MLP neurons of a small language model. Each row is named by its layer, matrix (down: output weights) and neuron, and shows model dimensions 480-735. Each number is 128 + 32 x the weight over its row's rms, rounded and kept within 0 to 255. Numbers have three digits each.
Before each neuron's rows, "raises" lists the tokens whose logits its output raises most directly, leaving later layers aside.

raises: "ree", "ables", "az", "est", "ap"
L12.down791:114129120098128139109154151195145170120162114037112128112134098111141124127128086151096150122102106165096087111090140097143148106106147146142078122126103086101136109173135163179163193116121125099136115122049133102094145127129099135148166099120082130109130204069142168194085130089095122102139099071145121147122112165139096050093107166129090155158106101116176083139116155095107183145077151181090106153136091138154100148124094135164143184084129165151097096124154135070119111117101109098115138163136101105093199157159134108064130114113101048160140098122203123118128142066144166067114065121151130112093134151121096116153128159139072121202101094145103077122142155114146103151139180105085127169074075135091134120171089101115097172102082134131139157150169116115116040085101061

raises: " students", " eight", " student", " five", " twelve"
L12.down2378:117158098171148126162107066106147152131178094119118097158111151089112153119094125134111213096095120149110140122182163154156107113091064054108084148128123084169097155152212103092123115137116200119166087086165134132149133136100099102144122119128102098125105138079103095147142116153128147145144184123150061119160089112095166099063090116183086139170150111182169069060078097119115114070102178151133163150114106101089125092162119098121128194118109127140139118104133075143142109123116131067144110111105098093188134142049155150116134132174112137152153099231107187136079131095088094151078106078109135165161155157158094108095104122104099169067070113119124107100145106114129101128159145121133105176117115170141125098100121189130102119149136122106075136121113117139120212148127117

raises: " the", " these", " his", " this", " its"
L12.down1561:113172081102139168179116154114137198151146148103119168162124137147105086154081070111092100104154133131210114162114119155185142097088077126110103165117046083170098149116131127087130120086151130091087115113155128139047140150108089157147108086159144107092096169128077083208087109150123157095126154086113148117115134134184181145150129112147161161066137105082122091197122123206076141141106142128185144146194195148116097119139096081183121073130116144100136130040135139126134186162128115136103172122097141109173103123105084128082139131183128139158082185106165101118195165149108178151082150111158098127180162121081135153160074123179134112088107126114137135133074146153161143182160089097149088022167133130190083104122121099106143137146138078130136157126121152093101097081132158

raises: "ale", "aga", "ja", "ust", "ir"
L12.down171:105141162170144110117105133138126150124161130112080106119170112171137157122132151063130115086137092136118082131156116084145134099126152149118167095096062100118152147125142080137114114126163117141185097092146119102165163139051157145162210122173148169127126170136134083063108112120140115087153135085127147099214127085163153158107124161104146138167111116147134077140152134138093102089112207110102074200165149163117073139114128064125112129154165120163099109125117097136186141049137106194072163109151069161162122152148079123124125119139101137154084089115205104124117106157109147130090069125087104121147134136128137067111159144107142121150145145131119126094161187104129098122091179109151163051163122123083164130136217148142110127126129140112154123141166066094106117127091126

raises: "res", "ier", "es", "rey", "rest"
L12.down2460:111142174035178111171076121126142165154131180100186145152112097146102084171123148139157088104204137096115139160166097125083097117110128118094175062118127126122174123160145103098095135133124142108113076165083062143081128124200116107098143156108175043170088118178126105105115192144063127127126112095139098113162119168147100118072137104130129158136138146129127163124146095098150097220154128178109115094091134121110135125169055116136143188119104176123139101094096118128146114119119147134204135090169130146149093104111121104130124141175133134105124145090106131133147130126145117105184174128181143121104099106127156163093110133102144117112139062132193122099092120173111187182118083135083161107158097163128115169058123122140117126135122076099139126146126111108125044126127215

raises: "ç", "ó", "ios", "ón", "board"
L12.down2855:144100155068167198137106229105077142137113101136119188122177122139141092162127084144071122134130084144139101105140117068159199152102083065187120121063111159143182144127105111098059135134152109067109111091186162088081158153080111145161150117148141089153117094119138089131120143136141078138110048117096123140075176088132103152130084173132103113148171107087141111091189158103102103164143126148110114093135084104107147142097130133142155089085099142129140116182152093118120119127142145110175129168117113127177075157169149104073118131098125110129099118149192122088117126116120187071123121115090083130134114152170156141215117118150114153125104166124131146120175170123066151121054093114192124104107123142172091137105171160096125155114069141113133112141106103138160115143102126

raises: "overs", "ts", "ges", "iences", "ments"
L12.down2613:191174132152109110104125180041109182070078119131164106103091131123115181106144126080134111082150130151057169172063066134086136095152141181155066118178100110107115082067085085105126204140162062113127090114100125099130142170109104138122136141107188161097149116150132164130094099130178172144046109191124113095096148082079134181144110130107165174143118106159101114143098131122126133073109117175175133140115084128137135131177157054092154170128084146110155146126064123111154126155125199125111111145085104081120156161104113081124146137130158135132148162123116174169150164158151131197098204131090099069120120123062163210105115170155087150135091123084117120130144116128145085120118159114166130103120145152072101134072123126150074054122175151160117146133095083120172138193136140

raises: "s", "ires", "ores", "apers", "ru"
L12.down1060:101179200137160149155087134173182121134123102129117105197154131108096127115044136157106134129144202178092138055100116126141116117194163123165122141106124158164145124100111122093127144095110127079136123099057161124145133179103093160151112164113160143137159074070168110136092138117125162080145113156160150137100128097119102159138134178123102160158132163168134148147167118133116132173133119169084142183069132074145131094136141088158145198122210135135114136145146114151123103117092063130098131125153135165072041082159125140178163098144181064126144135134116142140062117125139156116138133144140122120126100143109139098151180061118156169121119154104097101133086139142189094124107093116124118151140070131144118144078139152082104113143123113173142146113162141120095099098061108

raises: "urs", "ells", "on", "ives", "ening"
L12.down1443:149131090102135117114153107138205130109156098116165177084118120153197127097129171122147147113140112128153118101079123103074169166127118124126106077194139185106135141165162171106147081119142170154133159144089136142101104135139116111139100153148122124133192119131114112172157121162148126162094091157109155124143138111099116145154137128121125123168155121114119075106121102120138152128127178157164107160080132135069130142171141117113135168101103114113092106135125165102060138156124167122159171102157086091093114126116175144121132181088135102089135120149129144105094163139090161108102128074170211132073169075093136156165047149116150134154137129101161116092133044120169142074149174160097119122162126088107079107099136126109105126123174077108083196122145097169112094110076124

raises: "arter", "ho", "ose", "hel", "oth"
L12.down2852:103106112147135101157092135153152158120120138182162088065158114104132115152104172088142173108110121172210109154103168161108117104094122108139150139106103070067164153120093169149159143166117139102123113085120090153115057142057106155124121061145077062155178110095125123107133150148075130195113134117182106157190097131135092123169072153144106120118134156087158132128123118105173143095128143139135122142131200128133114145145119111133117101111120092140147162124124094153137152087075129087133102131181166114059120101170222050155158132094155119124169167170141103096066088166180110164092127130111157076115103139104135161129133177131138116143113161148129141089164138101118184134063087127166129111100145135113173088126074113163121137105180159066125122147168077139126119145134137

raises: "ji", "ja", "ism", "ión", "je"
L12.down1549:135120107181152151107073166138161139098127150168139135161167147126144114120156187124140138089139101113127092053165121118123182101073104146105101131132124153137107125113176114154170081127145103114133102097098125137160153103090114102141138087152099067114154124149144122139108127126118124102116201162110163148105078179211081098176142140109124103119087146154138138100206156094045094124184107095125135088092126135107125102167107097104108132170149167175151147109145101128098128073102113080117103130088159103122099128125113132137108065165093094096123108126189090146157160179127121080120140105087107128098139144124155117107096113110142152066148118142092091155153125107095157109120121109175099108126134151171119134101142138151122055172144111122132121136203119088176145119168127

raises: "z", "bar", "ch", "ña", "he"
L12.down944:138192100125147146065104183129139176166080129170161136159207148139142184147110079177147174134143113150088092086120096114141085135142092049163102102140081102111045132076130167151129130132141100099132101133106098172153175143117192101065143144077143130180149140132145163116161075104147073165091083130155157147103155144146172160072093132141075113128119139125160115105094119150110120100155178147110082155116163111167095086136095086143158125101110075122102074158167124143091163105095069128116100171145109122094119155083174172127185122210128074122134129147096106177125215152062145109074135111142098122148147124176151132180097091133098155117114113081154083119092130125109122115152129145110060148117130142130065099124094163127163098154120155132127156129170155097123147110137065

raises: " \"", " club", " “", " side", " team"
L12.down2912:157083104117098125142164103137124124150102123106098170124123168115097147087096112086144153083117131168156076160127140154113165098144119126132122139158114100149182104088154101176113138078155116117104081139077100133164122107132133115054134145075104083095122201109138112104106141156128148046086118137114147114096075132165163114136126077153181099123188121105060142213155114143148183189120131187060148170165140141145116147120106188147174117118119129064180152106084142126126130127206147200128161148136158138094049070112132141144204146118120107107085131139124115131164165142151160140083135066099183161102134190133132169188098056139126101118150090131115149126065093097156176082168175122194114098096096148082174100133170063105097089093140119199091164129056086128111139124075142

raises: " I", " You", " my", " Some", " My"
L12.down524:176137147118110077156138085117099141116138116149143095146182134087177129128198147120145134118193092086198145125167127154082162136174118161067158140135168162137135126097131137105172073129126180116150100156131133163109096155182152078108125119126115130101145061167176101094138173175075113133155135099121136126175154140111154057144085082144127098090036077141116124125178097107129145163133103094104173116151111154114156122125165194109101127128132111148121160166149172109118111095163105071116136102126091139134117087090163192093079107160137158135110107161155112137168184174125215038138109112107145095089173114177100124155157153144120139113130114123115122103066146110190122095068094147097108159101077139130119157132113161107024078188124128126130075075125108080116123119144121

raises: " other", " various", " either", " Other", " others"
L12.down2078:111183124172145086135146162109177117177104136100126104114093104144201123179114139133097089202127160111160126090140207177178085090114091145146092134107139150083128096118157162144114126153102155097083122101104132165129035121147154098103098105120140151064165130110135109133152070147111219175149185079094117114135179157121105085101084131186175213167122212168130091186163106153100139133115171119159197112166145136122168166142150128086179152176091144120198092147129118149147128065098160135153151156086116141134086126183111085121134126048075151113150155139057113167125112136114134147131162137172116110121157150088163131132138138126110127122128167154094070118117182132134128204123164108198159134141166176106143139123113136100122142141125168189074143162113126146125185134150110

raises: "oring", "ores", "ore", "ott", "ored"
L12.down811:155144119118131191146130137152159172090108166151149095105098132169145126092127157108123133151141086095137085122139107121126093159131056126145172160168185135126134140127128136165109123107133103149121131135106160114173155205146100103133161137167209121092132074091162126084122128143124174096139104163128115124016146104029107124169130112154140178139105088111084089173135162155155161108098079129100109129145073137150116149147092100127138089113114170153178181113054126123113186089188175101065083199138124097128122113164122108114158127166117134060106161118118160089160110136096164100125050098033074088123182107060118151113165102142149105161099090117118151110123088106180157117080094116127117174090150101117119081077159116179188075181156127120138145153162140156148186067108144

raises: "der", "'\n", "',", "so", "'"
L12.down340:110112107084125145169109134124079136149180161144112117120140098114116121134129112112129082105137093166113118114133080172069125144127176105127188132120129140128132127158162085113157176096180089133155128148116143156122103132158075134115182117113120105126117067076113060113127165071087116137143155118139103071030073134140130146141151117092135174104127118121151096134179116118168074116182130148118119046151089096123168135087151142122131168155133148086117104141160141160159149105146058146105082134126119133132168165128074110116147141105138157134171157146129111096162091104090091124167121107072162087091124136143085141119171146130131111104108109083126115110159118142143146162125164131126128148145135159120143148131137110132127095123082177087000189114099110116097194082130099

raises: "med", "rab", "pa", "up", "et"
L12.down67:142126116119123147120150104067107146173141148100193129111138146070141197119094108110125109198127160120164143124151199170135164104175082093132154105112157093125172136105126074143137122130160136128114139159128181140067140132136086116159097099160132097207099131158105105158185110136108118124134144101120105115134094147128098112092207139168172110144131115157181137185135142156186197138086153169096068129144156066076136138199126121143121159139188121133101107101069136125176124114073077158148209141182110135036146149102139104090133104087091091166127128136125152082165099131144100154204124115118140126181107155150088154192117129122078095140068129120180157072194130147120119121145090186089143104117127107133101112158125132130159125184100123140130131127148150119125117087119160

raises: " arg", " date", " cause", " sex", "ounter"
L12.down1708:098169114146159132119114121139081142149066119089106132126144111125119151075172198132111138182111168169132084110154178061152148167139151163094131153158165085087124110113124089126118172115138127050112191153134176105087138134143115101132132138113136132143183124150171155144148167092134102156124148132148114121112145170177112174145145147177114085100130168128125137072187136159168133129089130160100046147122160182117198130089097144118156177184126095111135163195173137165074114083170139132112092143167094106128076090155153147117190112114087128169174109130164096184106102125115075175089125156111125118157145128126111128152171150102110119060133171205141149101150141067172079078096070159118173178154140125135200089197102135062117096112106132078146133098107185129111145096191117

raises: "rough", "und", "wood", "itt", "vin"
L12.down1918:143155140150138169146133172097104151105151071132216142118066140101174045096096135111143096125112151120124099086099121133114109141159101130166093127111118129176112131108095160078143100180092103111073085132141131132114133144096092156146067181160177142154079192148102169059123129192060166181143122112128129127126136097082070093158094144191153138121080134125125166125179128170156097186151158120117146146170116089099132123105122094108147141118102132073109121144126098197151091109062160088158186141080103141154100135133088125176111125122126139143110106101181132115089170114098140072170092086173124158151108124124132160183155159173150123080107110112104134119120094134116132125148104123157131143102170142107071136168122154135144123141161041047089132127139139135187157095121099

raises: "ept", "ime", "ned", "adi", "ade"
L12.down905:110089142123076140143086157154139139183161102118111104180144108156096175138111114154115077112116103129142112086135171195130150117147151119144139150149150140165115109145147142147079165136083130133138150162125148103131098172093167133096111132194086099097100142115138180165127114164140133119091127143098077084074146117130126097145092148128153112158117142153142119114111158131118154136090164118159137107141112108082096125102139141106140137114093145124104093120095123148121096088123108078077104134101134052160150062139111145103074083142115103112143135139136138135113124093101171128135117117123072089089150143095107116110138042163137117124147186180107118171161154131117130146079113123112086102110139053017134113085102110153092151170173170126102091106175151130094000110158129

raises: " its", " either", " the", "stream", "sh"
L12.down1966:125150135141155012104119112145126151152143150131141107146154129187107152113115120223121125088066134118142153135077140121210045193124134110112120128130144074149094201112082135096117135102140082105100140123133115151108101110076153094161056082081123086096155126151091140079148090094163158162165143132140156115133202157163120090143121117148096211142127140130123123161100159175083090144147206110139226194157139121116176110092099131065183117109100078075148161138129157126141120110145193134127164183129146116188151151123117150110131114178102109148171089155126139108147160147105121103091141145125079124097197160121146108104146111142178115053148111154127146105116128165103163081074135104179119075148104129143111124127112106099103105106203057115130135161095169170140071156142139

raises: " us", " today", " now", " me", " my"
L12.down1991:108127127152109123119084196091115101148120114121092148130093153110169115123119128154201142122117162153152073098159183098146183170188116143144134164087153142176099088144124122082159097138127153125104110128188135114097110108131154217190155142114149128062137148132169142025081158120171132164115131140127127115182146136173135187105121134118101153121130129094162120141133140112088099128108113102091133127142152127114102155098137187177120097095172147071087038139186113140171154127094190111073184150125163125110103146147129166165173172094151066106108133128150099160081090141178109138130083126146083113164076134113181081164110118134077114160140144088070146143132121112121164108079100152075155119078149138155160137145110126120115128151068144096099195134132104104089099126138125

raises: "ca", "ny", "iding", "chers", "ight"
L12.down2672:146181143204131096158112164182154218095095157081096160130148112194101147159151158147130139156076140208098157052113084082075119128146141097107159139137126155137145079065165085146120118145099116091153145149174098127146107139127108174160117108167110108205142158111094154137143126091106196183097151136080099147122130146105112146158142123072156137118132103134171100105050130157074116170123134126092139039200167153155137082135169122152127139122155095141169206122070081116145168127122132119092097170097186162123085087154118186103144120114141143146109168136148096129101145040108092093132129194098184135115113102137111151135145044102152132130089110093151157118159085171136134128144127125194048105157150149132176100148075104136092133152182091117097139109153133098125160161073051

raises: " Gre", " Af", " turn", "vey", " liber"
L12.down1129:164138152099068112135097134108168182107118181143150170085138135099148143074171205144136124100122169122176113122084138146188198110107139096137123131126134125161108152132151163185087132159152124111194155204133179094125169108112181117138159188123081107161153132089162090054153167129130139112111076105162100164097197127116089144144092149142135155112102137165175109072138185107097116210188069164158056219111099120151120151107132134127132111147097136151151127161144193132116117172127087137098151135114177082119135130163188196135097126152129156072138136130123120212162149158145129112132120159133153152160146103135176163119207089096109147092140174181124110139119149190123152163108147142189091087153073137113101123137114115116126163084108127111117087195116205154150184139135133

raises: " Co", " Company", "=", " type", " Associ"
L12.down831:136120096121103156195134155114087167176150130147117153086166141169150097119147189060086070166166155149107148140062163116105183144146102125094205141153120107124148118158170162085146086129102151091127102133162143129125136066138168142117119129136099115164135142180069146132122125115173111074116026162113143091077148154053182126121145104121085163118167167216112125162108111122129198115110118131095085076171135147078139065120156192155110094125118055156159111104148086127147147144100121118124108149091090125112115189139082183187100113138080105118131110125147092079173118127111074144093108118121106128116140160128075098119177108122093116093144157086132143130106125149085142098171104205156136131159160103128126175070132156102090068138120168170194106120134196160120152117140109

raises: " him", " them", " its", " their", " his"
L12.down2371:147101152083177104122119195075120173199163154129098152130132061170155064116103133119172104149120085145142105097174144129133166106114136087075039176129138112156085153152149123128114083105162079199116089151148118104149125145104150153127092094130124116153130158106170108155084117191117186153110158103095071124158120135107138132084113048192141186107166088095114155167108093145083091171152123174153180218184146160111115098182119128150087099121122122153177064106184188090136128145095089130159080131136121094114115172123102122097178106057149116128134096142204123098050159091175196161126199138142082178159113134151117163066099145185153128092112125133100096158154137212145146110092130125126099072111140131127074168123111084051122126113144115055141176143140165102160126072137105

raises: "ing", "ry", "ants", "ong", "ary"
L12.down2994:097107180174149099123158130156131171098144176141152195151148084138175088162121095099153138110101176136065172164113134111084073104095153125147180153123163105125137019149095108119142117104095154147162126143111062142129161128065131098153135121093131131093102113101148154118110050149049139178195159166124122132156135135147167108119092133142140133123148169127152145174123133149117152095137148117177135153150108105135123144177135138175154136096121155107153120089128138119105146170154089094065124119084106126143138106112096153159108152194086075133168148112137148081085124111138130103121123154099150144165092139162116137179195109108106166140131092107103187150106144136132135139139153163124153168136097134199105099104097188097101141195106144113065110123169182108124059124104142

raises: " film", " manufact", " first", " broadcast", " movie"
L12.down1249:165128124125092141147144150115122110101115099082171124084149125175088141099120121155134131127168157156172082093153154152214127106106062198135182149123121116170105090157086119108126170058053162151113167098177122140122104148156153139181102148172150109156112148127117085146175095098124091116083162119182127037077177110144103109150141120166108102171107133183094102138090108138082085141099110087118122174146091130167115106112121165154156170043088120116184139112154052142086155132107149155151175160151142170080224071161038133133131094177123133107173130110145128059164171114098126151139147180124128138091139114140116141195103148167108113095123098132191128148180142069115133110136183072130100042173137081096175155047160099108195129079080144179116136116152101120124102113119210

raises: " \"", " “", " '", " such", " ‘"
L12.down264:127081142109109101125107129110063117138088186139120070126098154127105124123127181131176210113057102097110116125085164182077105110173171102157140104151123159109066118140064120155124071137152121145121114192092116132121130136114141172117105139105172144109143146109116133114089145157064125170102099109139116116167101117108165075138111150121109118193132164131179155151108109117145172178109133189151163168129124123138101153144084179148129100179176122130180120089149061085187141132111172172091065100174131091143094124121152156186202106068111084143119193121139128110136168102122131148089139135099128113148147105110105115109181146120151117131156132079094117084081137170122139135124113149194126116163114147151095106129144138123052071098098112176116168128143074142085147115082172

raises: "est", "i", "ests", "iggest", "ography"
L12.down1662:118156100152080110063108144099127150111141142113089127129122116118121148076162130098136157097114157235121137098149125179138093115135115105139096100134157098159143164185137181093134134104123099129169160118115095112061119083137160156082106129120124113148157141131127132165134113143150067100140109146105131041145084083100117127122102112137125115088083105102107101129089143044117140098185084161106175104156080118110185167086107145106098119104196179118086122104145138148080112099138153069067077123149127131179107150089182105134153150136124126085179129115164135132144128078129169129133150189142142178202121103104121124165130123164151130099139132156179103154144137159140131123125090095137108153122145145153130201139106151167107139087091094075110147112122148120149068092112127

raises: "y", "ie", "ies", "ce", "ny"
L12.down1522:140101087099149141157169136127154116105152190129105034170131133110114150162133190125109187118102128174107139137155124126135155110109169087111105098151100127188119148130085145121105148101093097115160153138117121096133140103138148109215104120120121133085104169086108125135127090160226094109141146127186132132088114158085102097172148103179087153077113124105139147134159103154072167170117139125121186099110143140124109136134096168153191153156091210089107156109121113120113133113168127089104107125122180117163151076111114126187146167190094087144136132111113145084082156171101112118106095164177175109218091120090136157090152128107113134090095109119150125190059134122188147086083117124102108138164089176148163072125121179067072183160132185123042098133108124092106113146087118

raises: " death", " life", " health", " music", " Death"
L12.down3070:110148105089071174165143170136150136149143085127115081193145133118100116153151179131122096205163160039137124133111096156064110066118136043150080089101147137124167184124115215130120126088107162198112170143145157130052129126109105169120153126128134107092147153130112129152149081113117085159134120124150049180101155086137138168146071144157164155116134099111128127153148113111121185158137116152173126131145182181133145120099107091132117164146128088117083108156149135081062100146165073107140073068138105084144108093138129099132148164145116111140140155088173088094109096114182154058121077110158091114168095149181137098110128135162110103189120103140212082117150071161157104098173149155105180146137161021137135112134168081124141192086094173134109122083084103103190123085095115

raises: "ing", "ear", "ather", "hip", "ership"
L12.down1323:161086137170208168120152102065169117157104134136168116128154095116142146168176088117161184178146143119078179144156178111084151161115132103152149121067161184083164082082164155125142121075100125150202082139143150129101106158115123133155132089183136108137161061099138195093166076133141140150183154180111183105124061116037051100135171115178096104128152125178126146115102161097159168100168136098199120194102130068122109120096129132157118117070163203135116075115130119116053148137159138153109114071176153136143151120072136154088155165177101126139169094121155110165068114142132176057060140096155197122129146149185170155057143092118138157157129125093156085154111160146144176170138116052111140185124132144162084094130136157085100124161149155098142112154118143121092106115143124

raises: "ect", "int", "not", "ective", "ore"
L12.down1879:227161145168156091094140151167124062107115122125095157101125128156123126079088096098152110136058115138116169115152122084119103152140103100092131106070116173136123152163106086118169085164147123123127178137142116119128165176144059144102192143081141136160111109110100124133079105119154095170112088190092127146138170111123154054146094109107108194121147130165130127105128115161118128134067129108158195091161121079144134135154151162165076119159195098119168098156149150131151115166175079116126143161045124154109107071123187137132154132164065117076141147122155088126100090143076194143192133160157069156157208093141097057097175139069091106095172123105196135110182144087099060162112114125141163101062162120114142113107165151139157104142124120100129132156131211141103156119189136

raises: " con", " association", "ial", "ord", " need"
L12.down1569:087082137154000134080088174148162148157122104156166108099078173116105132179127148121101132158118107093155141153137112029116113144187103099127073068144155091094149111111124139104172157144089128116111063108123223142192110148111076119118137158100131106124134102174112151165081078114071130127135134149150130152075038168142185089148080121097088147132122153173072074189100080106123140092113070065124181155165141078197114089129132160079121092156121125137165135068157135091185066155131135143170136086106048129138159142110131110099124102130106095171075141147133125127147124122153112075143213120134061112105101095075139074090066147137131124129109119112173123158129150084160148102131183092138132130141111132069087161152124122152119172154135122134149153091085145124122157139116122

raises: "man", "min", "tra", "lam", "mi"
L12.down1520:127173122134070107156184139137139124187078145141121092164122103090132108159049093116151129177055104102144091169134155059073140111136127105127067147100123103122118133161132062083101116120166104106112099101109190148125188119145096164157122166122134135180148076149129173180139084129083126168108207084093181185130129176098086161091119140112157138118116139175124128148151181128164096139128153115106166187165152106149156102165132087150146128138176129152165123130131149088139093143088145134122113100153136129072098070142165130154144124078153153158110151133102145141156134120138145058101112126129076120130133177082129161118116114154138153131198099111167190160162090097116141105069161164101143167117140108152106157106145153107190156113083180101096144086120131151105176081151129

raises: " married", " dating", " families", " friends", " parents"
L12.down582:097117103107112149141111085119122105170120117102150126160036149099099092143177109134139155116105122160120128069086151107128137206059142125075142136093108133117087095149085126152101072162076084124149128114134127075094086162062077076124124139157127165154122141139126110153172164123148124145134148106150068081067129140125176168124095153111093176186098130100131203152038114176188148092141113139088115135120096103167150128133151138082106136165155140120138109137146108155146114147124186131131161108158141144096181120108144114159096120126141149083121123161148182102154120131100141163148178111162122095191122114173137098167099119089137123140114153137177169097120181166186116154148131117142128168146175144118112124161128106174154116164170110160131092076131106126113152101153140

raises: " ==\n\n", " ==\n", "==\n\n", " ===\n", " ===\n\n"
L12.down2287:169121099097132115101110165113114162119230160126102121125148170167150124113103131103146178056158104114155147096137155132098139130142169176113179120176071142186136118143102132145107123160131081092144131120160103105140120145178171133147111163158100211141103119106120085095156065137104106102106132149111112144112132120155042185098181135125115074154118124120151125113132141161166155088082144141163096139161149157075159164168158156079130119122108097117107171090165172143145126129162153159147145201156056080128139149103134155121151163140103169058157048134177122141122091130057125106122147074092103060101166144101133123110146176146142125135101086134122134150112158093069143189097058146132144191174146155121143153131118114096140210165096103138100142121117089136135139120137133

raises: "uf", "ux", "ury", "gy", "ight"
L12.down290:088125099115126101130108093102050113114156134153142107127136115108088131184138156124149119111133183177212104084129071145084110203103138139127114138141173155132085123168101129118155115051192176100128142161122112166186117126098112134175109058138085156132170176109162097180104142137148063069154181163171120145155124153099139147100111081110168147116139146168092133069136144087146091120118104098077198166127130102074060139126169144107103140141108084141094162094146130129121133103131123121069202123149143118101162133095155165129093118163126177145164112028112180158148099108126139112173131141079150170091052093069099124092094136108075125092124147128173084130187174165128105100118161117162132162105179157116128064137143155156116087127133144168121137167184162127175133133161137

raises: " crit", " Univers", " object", " require", " target"
L12.down2604:114157142124079127165115107139108109108154151145114166126198155113129175162108087128131128052089093153134101181185151154136135129130140076066193121150133076137084067106183148123116163136143097162128132118119133126132130138165091135100108157190172193144125189154101135146131130125121131105132132059085093119137141059175105133155068134142137164125118144142151104103124094161141149135081149117140123140120094157143130134101119128126146075059120156137145132122113136089104084120146091166109055123071143078130104144176160181098179120148085120101160130126152124165150130124150142080168092201121122077101110162115137125192127128135147075081161101103153157143092100151142096155138083130214081108081117103100096148105069083119064138087134225102141132119074119147049137104109095

raises: "me", "ve", "der", " American", "yard"
L12.down2215:168124158072100155126163142120103148113089124130158136113173097094160124063145172181186083135137136123148185077067110128093135141170138156138139124144138155146136081107115064122106166115124142111141118064135064121146137154105122158104161108133134154077117070111132145103092155154106107166131093057147091110115154127082093119083123129078074148082141136118117137101131110128191104197173103125157141120104097188164135175146156122151155139125040139101086060158139073152155195102145126130152095125152082131113132108062102106143138104139118161146152154096164105135075128076173143171155101156162148094203147100190139130146115106117161189092092116110126074119134131113122149130101082149117158118099112144121119102208176145134141217107138049086064154123121150107167157147121108

raises: "iques", "ico", "ista", "ero", "ics"
L12.down2415:128129108165199139129173122095125197125067121129130137116154077143129110206106165066130113126186108065124106130127103163140115127061099098114151123109177170096123112104159072171060063084125163131190130079079116114120120107132130115105108057139095157116174150163098108129096088152121125086141104136092132039116119134204117138078106167185038106106125139161127102142200132112109118099144169121114177164089223137068132134158162097104134110117107134135143084169142122126138118070130134153110129135119160094115091112134142139165128126124196167152099101151101123179133126184146154108148102097093063170136082140147127123145144133119124162137095154116073139126163153131116143127151117107146117095118173115119122083190105160152140220063140116110100117101157115059125122127144101

raises: ".A", ".D", ".C", ".S", ".R"
L12.down2871:153140124109212169102168139116064118134122051129152180055072130122080100122115089125126221100123135149103100137107101136165115146121166159104102124133109174181144142138158159132092159114161137148152126170126152155143114111171143094118098129131112069139141151124127151162060121105192079161147088078150095157166121136125132118111151157041107122087127121154132112160120210132102099110092089109124140070117151129095165146189132087141168130175113176106110128080177129156117165134102130141095106156118144106114136086130134133117115098083131093126099148114171119127119095127145130141117129113184131135145142105084148067078157143091198109190089160127126132066093124123157098106118103187135149137162160159065093100101175133160123127146091061169170088133133108128140127098148160

raises: " Company", " Ltd", " Society", " Service", " Co"
L12.down2825:084157089158103125192119137114147149107102072094102104096159089196224136098144154117099065090098087105156199092119104088135201113072162141079137146117193120104104151136113135102157045143146141091078190137093080139076081139196145107140159153130154107159146155166056153156127152110143096054128175202144125107109145105053152103132129189096101103119172153142119166126173177177147108120124131153085079146127119084129125105086142152146107121138090150164016080171121086132073136109110156084091092063175140082102080096170105106168094126165152092117083129090105170072157114140116118141141144073118127096135160125104125156127038127122108136148162118145135148094117142117145082101130134132119114150133064110115145140096106162179157159148068153125150181142104080150099153185106147

raises: "al", "agon", "ality", "alo", "ographer"
L12.down1394:115157122101187149150115160157132093157098142098085127113149062101086068129139096115167108119139154114172112123162102107107167140148125193127156124112072122069169134097130086146167109137126180147113072163184124116109110151162148162108117137093122136194165130133105129087128180186130121076090101159098147150138098104158166128111150166096192131125139143060132088140152115141087107079128131121078141129144102071163169113075097123160097184150038122107127172092172082151141122090141116119098097153151116090167079138158189083186085111129132156076135106101140155118098153104147096131125108160172123126058125089118112121142184136131065123066156088154130137193170142110129118112133105118157120123163086085150113100121106171124140197099117086090203195147078091138211157086135118

raises: "ax", "act", "ak", "ok", "ata"
L12.down1352:119125145184141100114093169168059081144165140175105078126091111149186147110141122135194162105126103191129141108152137094132131070147121130142095113159178115083127141114137215190210158115154139130185102112138148187107066121160139143163208135180133084113211153073072124116111090144117129150129101078107160133156105108177189111076128149101128130093118134128114190110078102134135185106176109148139061125152154085142193126097151153091136116180151126143146097110173169154180144137113148137163116100129115127254122121098181124105074148152108083097135108098119173152131106108115129120085110145172100118120180111083116159100089139154122154120173085187103120114084032088115157128131135126106103150101140187194147099080158190086183192150152090136107074164097116121095157150110131